config.toml
n_layer = 13
vocab_size = 32768
activation = "swiglu"
optimizer = "muon"
lr_head = 0.00517
MLP neurons of a small language model. Each row is named by its layer, matrix (gate and up: input weights; down: output weights) and neuron, and shows model dimensions 64-191. Each number is 128 + 24 x the weight over its row's rms, rounded and kept within 0 to 255. Numbers have three digits each. A neuron's up and down rows have the sign that makes its largest values positive.
After each neuron's rows, "fires before" lists the tokens most often just after its 100 highest values on Wikipedia text that the model never trained on; "fires after" lists the tokens most often just before its 100 highest values on Wikipedia text that the model never trained on.

L4.gate435:135133119149112143153073176169155102142122105103106080176100109090112140078123148097109131127110133117136159103095125101150133151117100109115134156109121108157121134160115104120150120135112147111126123171158134142133086103155145146110129111074097112154123137144165117132144126067101123101079137133129115109127104135112069135141122085113129108136162120162153101142164140147114120092099
L4.up435:118126102122162148170127123160145134114128136085121057177139115128131093159136122115136145144134097116118083154152168122179094130114116122120092167122112149127147113159134161129145108092158133172172138119104134129153109168165139102086193144125127129149147134134141120099143136130145106108115155132126138101129120173158113147127143107115149173131143102116129145096161139181124179111136
L4.down435:128094107149145115107136150151157102135103129151130119175132129102112126165103140139155146157126123108162105143116129077101105137135167157159155118145131160152163174112122161116142110096147136184142142128083182126148159105141132126082148135165158135121098121147139109164136166116112092117109163091115129108131180093102115103088125144093139150129142130101095098122172136140092150139137
fires before: "9", "5", "7", "4"
fires after: "1", "9", " "

L8.gate457:117153107102124146136156112114149140139101108137128112123153155076155115112134124132105151137139130142139161141112148137173147124154113162074139161084163111135148146106126123120120113147142146124162093112127131108117131158149083138123145112159172144125105201154118107140151151134144180122083112130120125101122075119145111132108101122137141118111162092155150133097099133110071140113127
L8.up457:114092053109124104154139100130154113126110121118121137098151148104161153139134119133124087152137108108144094123130108109130144130160090136133172097136106108113116189100126101101142133158120141178107121109111123123129139152139125124139130103087134122104097122094130128153132144168120122154141095119103139120111140090142095161134150115104160089122112155107141142117142138133144152115142
L8.down457:124144090104111119123147090142080104153119111113114123099103102106138131145097140141149110113127134077103100097148092146091134129178122144085127107134100133118120144121117106115117119107151156167103129135113164169124120121100133120094163113116082135170144078086137123104139124101173125080161098173162121088148087150148118073135089123119123130141132134139128107111159132117108109111107
fires before: " of", " |", ","
fires after: " the", " living"

L4.gate117:122125120110107110105109076138108150141133127153125123127143146085111106118112095101120135131137161098121064147128139139126159134125157100120118138117141168103152120158123119174147178098115145171137078161154110156143142111137127142129123132144167120111138096104099118166145129109128128162126090141153075076100123077130119090109109139138102121126141114099131122113149100184101106117115
L4.up117:122101115104066145122134121150155086115134084081132123118110076140134197120113155107171102095140135124117188124114139123124141125155121140091101177153134126164130141122116112152101110070180090147130126141124097137171116131115086150123107128123132093103177117119149129153098147125120101139117106178140154150093090146103113154124145126151115111136149148101121171148148097125133115144086
L4.down117:167120119091162153129124154110146133139139095099103113115135118094125149095110095104139146151134147114150121127128114159150133148101140112132157101098121162148110121132139066196141101147093155112154132102132137108163096127123115133139154118134148099156168124137092117163154131108111111137157140086137139120182149122105145105108075126115128118147113089131149127098122111103119119142117
fires before: "0", "2", "1", "9"
fires after: " ", "2", "1", "4"

L10.gate762:123143130134108134115118107137098155104101133141100133125147078111093134110111086126100091134121126142070085119093131098138180145143136124108114130132146139146080117179110120128125122103134099117179122153177137109117155123123150135122071137107156126134151114100098128173097128124145092149131172147126097142143098116108152141145125150158099133154139132153146152180113122095125125147100
L10.up762:143110143136150125090096133127094199116120157155153129081171129139127137133136101135164169157148118143139107133138100103135113142128125139087101153116130173123123109135089165145136136082179127131136102103129125119137098099125093147128127086115111156085141115116140138112130121134130109116132117148139131091130119145101115144070125124128110140128099110135120108153152148091135141143121
L10.down762:155115128172152117137145098113165140139101112095155131158122130133129114151119102077087110151159130108092126108120121129108111116113125106178140140123106149133125139143149078139135140158112133139148149104156110167164134119130125095102100137122136132145113144142126127111134140108100104191100125119132120177137129122108111127149126127112209099060114097133127104118125131106127108130106
fires before: "0", "2", "1"
fires after: " ", "2", " ("

L10.gate118:129140133104188119121145152128116110113134089145142158096185117149136189120157137113156087141111158140111116123151125156166131120154150163101114097084121124121114137143129152117104162107110131149110129071106204117130105138137137143152113146153148126104141134130149125152097108106131092121157142108107160125132082121124171110092168111122165131093149142100125142129125115104135162124154
L10.up118:136144121121130102109150114144146139153137155118167129123137117177109109111118128119169153102128141139145130112137130167103145138119139146150125127113129131131149170117184161124077162156095124161121123116080146131117110153124115153149116156099095140142095194104136141121152118134094117117131128114133123100142077154147157137135171123117113140145101143118139123121084127116138124146123
L10.down118:102082102177073157112162108131098157138102134136116168125138126120123161111117167174103114174132152127137144197137138186133118118147145088121121134103176098149106115138118132146099156112125135081148082155085124151155159155137146125170135129124127147112099101136169146083142174089159148122130126122125139094105124125113148104123129145131141118172113129149158142155107108126162131159122
fires before: "2", "3", "4", "1"
fires after: " |"

L10.gate688:129112126104117099137127116161136118111158109153141152135128136111160077125128120108084162136138118148129160107100165118144127120128155139113115107154126138183113162136109160064176124137165161159114168115133106144150130151154158172119151189102179106118132124143131121111127153155118121108113141101151163191105134137134118120117173114097109143137128115129154094129137151128123152135086
L10.up688:140105087148120163116138139115130092116116146106103141128152157155090094132109146079130120113148103102173118175103150130107058086164125133115123097145129148162148167188159118129099114103129146116132110091109163193131098128133136145112134108120123156173114126088161130135074125131087118138134127143148141135136106129133125146108113123143154138194144100126159085104126199155130126109138
L10.down688:123121131118137093099117098105102091122123090151107138098156076081109106126089074145090154140101125130128148100097095145138132137125117122127077133157136115147118126086117146144120096145138074144140113131174164148113155122087126144137153094128138159099160137115145128143146135176111101151115114110112153151115124141100164087174092148104156141094075167112136136116093100177111104152143
fires before: "3", "4", "2"
fires after: " |", "|", "–", "0"

L10.gate136:134161148149139135139137128150166155144142101094147091116101089141160117143159105163166076134107109174086112137106078080119124143133104101103136127074089113139123146152119123093105077098101117198139096120088142179095122114153152129114102109133152138167156137150120111118146102148178112163126133125141122162156106094141140150122136090121129079112136138132098122133112120123124117139141
L10.up136:157141113116114171141161159098168140103159082140133131130127080123109144156193126145159080126130140126139109092183089115125150090145132124146115142137130120096108175121123143109104129119144099164126154120167117134143125118098165105165134105138162116130153111160152123123103101053117123130125122134153121130119120137139125099145118084111153152089127111129098150113131118153086140087112
L10.down136:147130093129097097146113103116082119139145121120088110156115110111136112122108168123174175143129152168140098151119156191117126135150142109097148121088127123114106122145097163098126103106149108134104167072142135155133143138108174134155146137115130130155155171115117113118147101118141107144133121134129142130098155131157174098158143155140115089114119056157104106158157150127126128097146
fires before: "1", "2", "3", "7"
fires after: " |", " and", " ", "5", " mm"

L8.gate456:117148120140115149083153111109115110156128115151118158095064147072161137162152162135137126148122110095117140121128108135110141141092054117098113169129087141079124110116122145119132130123129124182089120123147082126153145131136123170140168097094121157091143141146121170128141123151130136103138165158148155107113123096133097150129127121118131075109135113140128098109127121150116096137150
L8.up456:103133132136146161110159171140143133129102137119114104134151082113163099127094124107095143145162112106128134125092135075113165094110123134124097143053129144118132151106153110137091079138124130141129144151098112122127110125175155145117097167120103154097183106132145149189139111172135141098147069159127161110139118162138098151155103125080102114148111118135146128088145120147109122102151
L8.down456:150134107130086110091154114158128121125131142095129146113101127117108131129098151147090101126114154126135097148123167111110141100113088104113088149137092147120138118098123130138128117140127164200147127111128107149099110155146111117147133103084118186103103120144172152126128118161102117116172125109154144121101139128141077089162109165116116086123133127112140159102129131153131127103142
fires before: " of", "8"
fires after: " the", "1", "0"

L10.gate815:138156136110160080098101121107154140150144138142138135156133133136106113124121168164137132061120121175148112156043078120152123128176141130164146105110137113106144159151140140141157127123138176101146131118141119129117133084132129143118100119074096125077115140063117104170143104089140148137177162138132151118107122094187127130122121123145123132143109089158131102161127143168096177122102
L10.up815:141117137105144120089143104118154128125128108115123157112085184104123048092173091085180117168133126114125189106190099099141100132104082122117156142121123124172118129168097165128109145134157106129122101092117111136134122131097112113144156169155120108111185170165137122118066131141165137104127138164104156118124134108105104074175132136101105119103128122125082119104111106109132111147127
L10.down815:140117146118149144122115137129140117124102103111127126141133129123093083181146096115143146155128118106157154115187132108097123119133129115105135096155125163125103106180124114210141125115120116139120112138165149120144085134131130150141146159120133105111133085158129135122115112158120152114151097150124096123104112102093142120135121147096103095141112144086106149134127085130152167114108
fires before: "7", "8", "6", "9"
fires after: "1", "0", " ", "–", "9", "|"

L10.gate349:118152129126169111152129155121147101161080107125084132160147146059142092141135104107139114112133118160137143137106100140138150140110141112101078146135148150119138106096126111123145162108129131169114175181074156114149090128152104125091157118168132123142130107096128158124148130144093152113113130110071136131106133126122096135122127111124086127165115133110156108100136124126156118118140
L10.up349:169179118103138120131143160106162131118111128107088105169143120085100147113171102126125157127132136131129138162160102125124160157107101119157114113130102167159133142116127112140141152095148093141119134124111099122098086107115155133118132113130147090113140142132143110124118108076141163103133120075116148138137115163114092175104138122114163128086147124155133089177097118096117090114146
L10.down349:109123063099123119120132131147118120144128159134118122091156118117049167126159082133155118145134124169124154125140133152100156115125145120165152126207161098138102127113079086107143143088093126120160150105130102138082126116137143150122132151120114141124137085131123070123142112128104131117153122082133102143113137145115106096102134151125103124125124117113104158144125186120140144110110
fires before: "4", "5", "7", "2", "3", "6"
fires after: " ", " |", " .", "′", " −"

L3.gate163:142097095138130143139125105107088109126157108143118129133111144074155111113179090099091127129109143109078153104135098122158156104111099129162169129108118174140103090160143088115084162064152135121143154171160114150116136154113085148140098137131140146109127129148127097136130143131130190108084145103151121146129150124144154139117134112098100148125132120131153078124152136137116140147125
L3.up163:128143087121154135091151124127108144107153098084124104115139145084068070111164154105169105097128103111114155063190166132130093123103095129140127133121095141091143152140127144114137150103148150126137135135141136122135147121136102113169172164210107119139163095137114111159134122128114125097109117117149089126128123128116135150154122128120121165141132135128131148171108121120128109142132
L3.down163:152075065109106115091158146164139121131116133130122141150103088100135087110149122074112115133143130154089107100140127160082167126140118101120132141116110131137127120140133110177080147105155154136138151118148092124094141109146148112123116146136175124105159138129116068136158163104082152148080115110135152158110103110138141090097125113099089080108125164142121155110139155129170126134133
fires before: "9", "8", "4", " "
fires after: "1", "9", "0", " ("

L8.gate534:100129105126179142114117098099143122166117102115137154157122113129127100109104110097121175126155136133131116158193131193179129138099149138117096139070149081125123114126168132132147155116081088143109154117130081130177158132117149138133088160078119107111118162151121124080159151156127143140158082156113121099128124155121114150138123116139117146146146101138094101095161100139169149132098
L8.up534:097120110132096144150079111149102144150091144070158122117145128126122123159144175147125173154168110121111136101161119147149159127112115114094150163147150099132098156111119104074146156116170101108093160109113135115133165113135131143112108132144157139160121141151103152135153142153137121105136124131155136139135086123119124130128120084163137132163125143102145116141132124128107125113077
L8.down534:135151111120125147137122108150116128151113095123123140118128113146080163162157126145120100138101104105105119117146125129164114166154108116147114121123137108107126096129146103124180125111127145141114146140097117156136153129131085153140163117118129123168134158156098119092115108126137159156163114110183105111120102091098130132127115105116137122131175143109089163129100156083157065157142
fires before: ",", " ", " living"
fires after: "1", " ", "2", " age"

L10.gate396:143117156120126087151127124141122084130124130114166108148126146145098161117101126166119146154128111092123114130151143135135123138090133087104122112121151165173140159109098177093149121129128119161128153135099098156134090115105205128135152126179143140123122178122160147079106194102114120123144105126143114127142123100111153127155124193097121120142133135129097137153104168086140140113142
L10.up396:106139144168107105140126165121134092148138178124139119145147126099161125125113115124135164103096168108112127143123122190170099124114142104125162114138103143142175102127137080103148155085136121161146116140139151111139126123127122117142159114102121117127103157136121096102137138116127103124118080169149155182176098100152147159168129132076148123132176148122134125090144170130109127141105
L10.down396:084136072136160118117112132140099132124150126146101132143140134137133160126071102130120091166166140150127155149110145147131119120111154137143133155144138126166121086096113135113139106098122141102144134105104139142108107099107143138130143165125134080135144123120148090112135178130124087121161079127162118114168153133133147149079135082091126177126102140110129113118130141129181141127136
fires before: "2", "3", "4", "1", "5", "0"
fires after: " |", "2", "0", "8", " which"

L3.gate75:120156094088160175150149125145137164115093145106112114132156088123122128124131100121123141126103094127162132135146147185139141090120113130146140130117119116101122155188103114152140114122164141096128133141147138138079164154158180160114154142090143122146166101151118169122114131126109137152118100117111125149154121138103139120150141155129106102108142113092078130121131168169169140172131
L3.up75:116157125108125152149098140101152147142119142123140141104142111117123121138165108135091122152142128127149115160101184094129131066087131118094148162128118118145127063100165139143104130129148134140109143160145128094094101133081118123148136153103125092109137127128159141089112089159164110070183161121100132155130111152142146111078155150165138150122093117136126172143091102139154113120150
L3.down75:109134168130124112085139153114115139138143139108150129145096123103147089160136157139114133104159113107139125119118161131121079102120109101141120136172146167142136099120149131103144151118116133138140148124157111137148100118133155153138092181125092102111119147141110087143108101108136134099126150126122096131173112176147092170128152148158181138094097128118123110118154135140072175117124
fires before: " ", "0", "1", "2", "3"
fires after: " |", ";", "6", "1", "3", "9"

L4.gate273:135130168086124148139129157159163121153143114080084139104117125116136167145125147110110141147090095131166130116128169142111115136170128134121163119137124129107128127115155109145091127144134140159140128159095112146147086122177118087132148105129108102149123119134100169096137113102118153121154130112121110139171152173103116155173132130113136183113104144116131154142118119106072119101125
L4.up273:108140112188113114152193126073137120120092120125124099151117133078085133102155126137143157147162120143153149139123097113130128149091122124090095127164100115149109153156117076122152154112107161106110123130114161125121163102138149117131107126130132165104144102122137118135110169109095162114104146147137080181102151137158094104154146127114086118151128125139124135159156166082108107136129
L4.down273:126141124161117148142162194100095132134146130115108151096122082080104096116123142134095145161141125142137079143137145110156128113077128116144124131126114148137152141142088129125109129077136083098145117139112097152130126142132147122132120109150154067127111099154112111151145137110078124114114123125086079151098122151099094138113113133132121149084122114066111146142120137119104114136101
fires before: " "
fires after: "6", "5", "3", "1", "7"

L6.gate85:144156134099121164123182126162097166117204089094143181121091145129112163104176165165118131157164158090107159128105148121116118170136130115083103140108134168114139134133158134144151135126125131118165106125130124127131202137152066148153143095143141124137149113146156149108126112138131127071132095144192120135124126137121158104141078101104146135119143110125121109143125110141153171106121
L6.up85:121163146138120115135123129132142121161077130068128134105158134127136130127116150104127146102108103110145128149179127122113141125077101106133121138110121121117157143136107093117137127133112122147181115135158127127077122161112132153159199130146126082170141093135132136175122144118128112148155137116127143113117150207102117147161148124066140147113120134125107149121145155093066138142089
L6.down85:152130154126134123136126133109120117108112128108163116125140162145177089146131166153041118104107147083131142082095137147101155115137077117110137164121149145094122138161156126101116163107143115154140120110132152102095102125154124120141132132097147130139116137113094098110125132150065073129158145156132133125150131156120111123113134131189161140116184150167092107156141125087126100134118
fires before: " "
fires after: "0", "6", "4", "3", "1", "5"

L10.gate652:126103139075120148139148120144109117173167093113117134122108199149152158137122090146126109131120103158150139128097144110153133159092122142103133124111117129140120097127117172136108133126081114172140169142103150137135114095108127135107132153118156136153143168131191132100129140111119125129106100127106110164146113097164160081155154124129151150108129116086134113122111118146083147122144
L10.up652:117114131165148125111114142119119076136157127140088132145109149135130099124156120126125161139111124150133103131126118079119115102123110141122146122175082102153105116177091101108156079109117113145144107193053137164123140125171125137144132098119181128147122141128145127093129105121145066129136114104151094142144076114111171129127168118127146164112167185161155139131092129098144188145119
L10.down652:148116128135165134112173087145143162133130122119113131117114099094067132157118149139111108147146147086120131144126111150113133137080137148146129135125149106131146168147127118120133111134160153131149128151116130100128112139151129158140141134096099135089117132109171120094149111108140116188158123112164118106144126150109144127118174141148126132090111187132133105163141151112156100149104
fires before: "3", "4", "2", "5", "1"
fires after: " |", "0", ".\n\n"

L3.gate800:143168063113123123126111148144112145154110082073132136125090125118127115104112117119108137128139129158146112114133138149146103102097080140100161117127147100121163120108102151128145152131099136154153131123133136101100097115074147127111103109112156100109098150151097117108141135163115105166100160064131144110151147122139140145129135130077114119110128137097115132132142149124144118125124
L3.up800:110163131124153107194134083130099129123085148133118092126150175100116147114105072105125127138105127153161123154092145136147118121151072094114104105121130144109123104150114168126134156135156112142130151167086153128104121121080101132121131132098129107129099095097131175084157103165155138096131123106103116172163107093114186117143075127085112091126143128130122097116138150140133163145145
L3.down800:136131133054112100100135076100110132123118119124138164146141126161117112158138090124130137125112159126163081156102105123092098139111129109153137104135140135140086079115114100112128116154095118164135136157120130172139105096171100086066119119068115131157160152091162098139110161162122120131144132109150136163130123125154165127133098102124142140113137113128122136109141118117094145148101
fires before: ".", "%", " |", ",", " ", " ("
fires after: "2", "8", "4", "3", "9", "1"

L10.gate371:119104127143112158126111107134095139145149119133137172137123135148144118144081106117142120190151159122151119118161146106131152116142118117109128170102133093103127108137147132095170141145108126123155081144110146119108129103120127106104140122157112154142091132089120154091176159188127152123157134156161138105121075137121113135096134086176131124095106104148090089125137127118115132120145
L10.up371:125115088142109117127177142134129142161131186143104123079142130126182135117089127126145101107137106101100168125139138183111118157122095117171127119088145171110118155071148124109117094123089115143121103095092138112117133128123142109118115115082130145155125137116185168141127151150142111132123130113088169074160115102138111108146097125145139070112142116129125135118111133124103118114118
L10.down371:110152144144125119120147107168130107114140131164128153109107140120074154137116167075106105129156124143122088125161125141115103145121168125191120104093115118142084165137096108160144094118129128162175148132102136132148129127105143147099092158112115169107123183105146111092151110171101122092125158174110106150123122122157136138164109173122159105139076126111137159137165141175129121129158
fires before: " of", " and"
fires after: " the", " The"

L8.gate789:114156133133177140141140103127122131132169073116127120165135166113120125140125105090126131155107104104125106096134131141073125108142096141122141155170139131114141162123115157155133148116093154146136116138183100123172146122121109106151147125105141132092165096159114126172124104117159189163161114143147121138101118128109130158126171108103141162080145139158124138174140159152146092127118
L8.up789:115098140148106139123141117144119158099133125129160134111140116141145168124120121125149125089157167153180105145114130112113145127106101131118136119143115154120165177141089145127142099087079177111101146094148104161099085086136110125061112151122153120162139108170133102088147148103115146136118094169129142115125142147114141152122115124095116134156129166137131129158116121105099140112150
L8.down789:121155151144121126162101161119104111109114104144134159143119160111096125102171099137089150073136126126145143155075142100066112122123109107114156137146117099122154136104169161079135124113101170163100116115138101134129147139126091097133082134140120097135148113151116143129115153113148142117084136123105121081118102111141077101116144075131109118154136107137087125155114145107110112123160
fires before: "0", "1", "–", "9"
fires after: " "

L3.gate398:119143062148116107180104096092156122147112101120133143133136156136139146109094103148103098119124145117112162107138130113175134134122166149122093137158154131141124107142187102150108154109122101149143092144125097104120136122100123144115169142139125097095153127120092147133071132122131145166097141164115120158065081157100168118171082135095193133131151107087147124139154159152122110144091
L3.up398:168120154118119106134152149145139142158126131156141110116094127137122165135133156135113103117097153104144105150099108137148118158136084113158133146106124135172134138139124107134103130162144153122140129119115118101139124123174125129100137121137114117138105140071103137104162183123128132157126160129135157125095177092157149181113132164158123133079163154095146148173175116137119126126084
L3.down398:150119100126108166145123117081158128107134115161106116170125098113115127153163092116101132102134109149137146129111135072130141124137148080142128105098130123118131178154084117120100120131146144108147122103134132148156131076127124125103095140120102096126171095130128120170074158151167131139125143174135109130133126109120122137119098129121115093093154145137099132114097110116107160183120
fires before: "9", "8", " ", "4"
fires after: " ", "–"

L10.gate780:168061102125116110128140127123118149158189117174109156133090149147136079159165100125138112145103121163115157121129093127133126155113097121153157127127130136147095122130169050138141095102177104100152101127100124130141136135128140161148150133143143157112152100142098106155079135167114160123106139129136135136106141167096152206154135143128119148117111118120161072147113175136126122185145
L10.up780:140125132132121113122175143121201113093162137148118115167156123184154121111137120132128154110096134135075150083142134157145145134110099127131123153145147112150111137112110109132113139186146098139128098115139141124110133162140150172104144111146136113119114122134130153129139136113164151148087117148136142107150096139157173140131141168077139130109136137141137091134112056146102147189102
L10.down780:137149130135162112096123098124093125122144166114107158139112135116112088166162140139130146126118167114140157148139077112128110186150169118156136137134148139126138123128104123125110098106156148121138139153152089109081127120122126145139107146118158087140147112111088115145132135119113122126157168122121129118143141149134142158136119145155094121125131138145130167129147141123149081147099
fires before: "8", "9"
fires after: " ", "–", " (", "-"

L4.gate222:118144155106131110157178111128140136093067164098117131122152098080137139195136108119140156092157109130170097103168080115167110104116126139165168109107111109119113114162131139112161116112125134158128116085175080139086127095106135145130122133108130160151133129138105098165116120121122105137139110127089145135155158151163145134111110142108118112131165137156120115147139128158074134162089
L4.up222:130134114111155082116111108157098115145116100152130113089088138109103079162131104130091076138118097153100109119120105106150133112205142137139147123092138120143122123110103109151089161128108134094143085163134138170157118104140094152148124129138143143116119090190125131129097132102146115094115134110130129119121134112102085128133099163159148138113129137113148103148138118145101140143184
L4.down222:154142055104148149065138072174096120117131134140136156142134162111102131114118105110123109146128134096111154123138123121127168145137128109115178106133209105132119095073145103162115105096162129093113146177121123116127143122145128129080098123141148134149126116108107130139112144110123108121127107129135129126090153110124129122162098095150131143163090156107097121141124118102084117112126
fires before: "2", "0", "4", "1", "3", "5"
fires after: "0", "2", "1"

L8.gate495:120126098092100144099134105087147185143096114100106115125130096089107155126108103144138151135108123119152112067121107137147095191118124104161119129128133158125123176154174139148139133096118161170145152088116119130083114102107159075153158095092109077107094110156142130143129141147139116137099133127094132147120107176129062129158098140135118171123087117110173131134127156142152155155105
L8.up495:153149106109135129142133129126150126152085134067094144132104117127122076107136140111112150159120170104112116074119119121129130117124111117173134141141099117103107106135125170118114157144156114161139173131119118142076114120137131142150163119145142113127132122109125138147124132167147108110142095145112148134143106097132083136117118113143167145173145123097173100108129143098141182119139
L8.down495:129148127087143129117111144115110123129168101087129105160112130141092113140133146106126106121147132117142132122063164135177138096102146147151122123113131118109122135118167146156124096171148150132089133119154135125124119148168138125151142130098141090108152142140142153137088129142132087147157111145144128135100094136105131144137145097116139095161165108122149091125145111082122160098124
fires before: " ", " ."
fires after: "0", "1", "4", "2", "7", "3"

L4.gate590:121130135121143139121147111137150123143134116075130142129129111177117137144141159133131124171161111153145122109142096150120095103141119118160115111149121159142158096110150123113093133097115160146128140151136123155122143122127092174114159112128131092112113099150147144176126156121147141100138103179173124133127086125147129084113108167164131163134124135149113107136104164131068126183132
L4.up590:087140130105102083136153111108097128116117103081105161147106112106127142125161126155090139105148122104121135096140106133113157133146151118146151148135183153125124114121102139147118118131135141151088116112121111110154081134152114103114134089141136127110071111145155114140102140146091155102145124143161114117156111165083096130095119096164124120106083131138115164097132079163114065121123
L4.down590:134128113127123125142151151144099088137143135130138148164095094133132160145157108117099142145136105099166082127167096139112130131122136124103112130117126147180146124126127059098104108092119174080154115146133129127124138131118115122155152103122087123122132127179118123120149090134119093122104120117132120072168140159137109094122164154116151101125165106106117131136127121145114146130168
fires before: " ", " —;", " —"
fires after: "0", "1", "2", "5", "4", "3"

L8.gate379:125173149118087117134149124126141119135121169128092130125149140127103146120121134095107116088156118153106116133178116149154158112124085152143184140143102138116154121097127144131149159186147107165096136141116141147149133112164160127102129127107111117101145110107156120134166134139095133109127120067095153121135104105132116154129139150088117157081137111123112111128094099075123141140109
L8.up379:149102123102162107137171113176189109172112127123118124127140102128135121119078106102111099117146174112145181122124125151138104122133080123152117132143171152144109123101090123126111083095128090138158088156125169120097123141142119174088150125115124145148175159139151117141121103078142174109103157140092153149133155149139128136131158129128109135104129113151147091146166139156107108139148
L8.down379:156154115095143141136160136134121120141122130117140134098147123113125124150130139079123125147174152139126122079151168129100121122129134142150113149122116152145104151120131131118122061178074070101157121105109146117114099163111115112142134172130100153136155133145131099127140152143128151132153125146117088124079112103121149111148089144155111148116158086136106138124117129085115112076183
fires before: "0", " century", "9", "6", "4", "1"
fires after: "9", "0", "7", "6", "4"

L10.gate777:155149162158128087106147156166133132125154135084136098136105085112154114167125115159119122129130161147138120108129076129106163113132115153083136157123170152113135183112142126127106153099111122133125110141150101110138165133156149130133144133118165147150106127126131127118137187144108132115122120106088167139102115136154129110132135123088112137111106139121096107133144074101081123146122
L10.up777:150127117153143125147125123098121098116156125107108128121095157138141098125168089101151109122114102152110121148140097146163097150159155071111120086133141144100177143135152117110128115065137100099090088137114083099116123110129129142105120146099113082079159151164131087089102147117134146093172145096132151094124128109129121115116160165121124144096139155132113130138151144100116103152137
L10.down777:104151109076111152148145112116103141158132122128092122104131141159136131170140152136138154131132112143116142135115160103115098110143173119166132134159098143146100098121116092116136115132126141138124171148116138108132161119124135155151119130146137134139147161136156115126134112144120124129113157124079121119126127152123101112140118076111124129149106162156143134128140117159136153139093
fires before: "9", "4", "6", "7", "5", "8"
fires after: " ", "1", "-", " |"

L6.gate250:159147137161165152170135135124153098101160110096104110140157172140144154134109133120158133114104149131053139153076075142121109136178121112124145093157095125101147130182140148120166100148144138086107148116143095138147101111158111151114150128107145109091152134125148114112111111128100120103096119132139161146112113097058131130147154100153098136132142099192126142123152078160161124111097
L6.up250:113152155114107103114136158144138133104130171115157113170140146110136125111111108157183141151157180114127068063121092145137132137161099124125141133104127143129103140102131131119121108092143132111143081150154138117121118117146108089125123132112150129112106144124115134115137124100114138154113075097130135169130116123129156133147141130118162136142117100118116137096125101126121086130119
L6.down250:153123116182104153175105112126142160169157120168154112143184088107124126129115101120105138103087126176084118130153133165142135102146119124148118100133175122178137098114109194185125152132129116145098113148144164132110091125158105129137141177112121197091130103110117178094167111133152111159137130132116113115136136132139157133168107103071111106114123153181117090136123120148148124108122
fires before: "1", "2", "6", "3"
fires after: " the", " |", " of", " The", " which", " late"

L3.gate504:116139087148149145071153114039110168099133143105121111121110182107169130086098158129110128116131163167144128143131119124139143131153110134137119130122140102176103129095118117098141084151136136134111122105127098143102106127123165080128128161153139127186127122128104173125160156123126124149109113147128126154151123098101107174181138103145125160139109123141116140118073138102122133096139
L3.up504:098158126112138117164092107127160131180116138124142133093111125132156110129146131097124126130146118098165177089088155100136158100139149096119129159095122110150118088179133089116115147120105100133157145168108134165097085111117116126115116134107120095066135097117099135110125142130180110128103123129115129126123107073129131125111120085183137130123100113140156133115137100165141154110159
L3.down504:118107135102134163131086080112124138115145151118108144102127152061159134104103155116153121110116128143110086074091158164093144105083127123154172113151110121180116140108140115148126136129147162140138140152143124091091122136125131114140146146125115079119146136126079151157148121096136114139090125113116116119119094143113165188138131130151139124166144128093100129095119133125121102111139
fires before: " "
fires after: "3", "5", "4", "2", "7"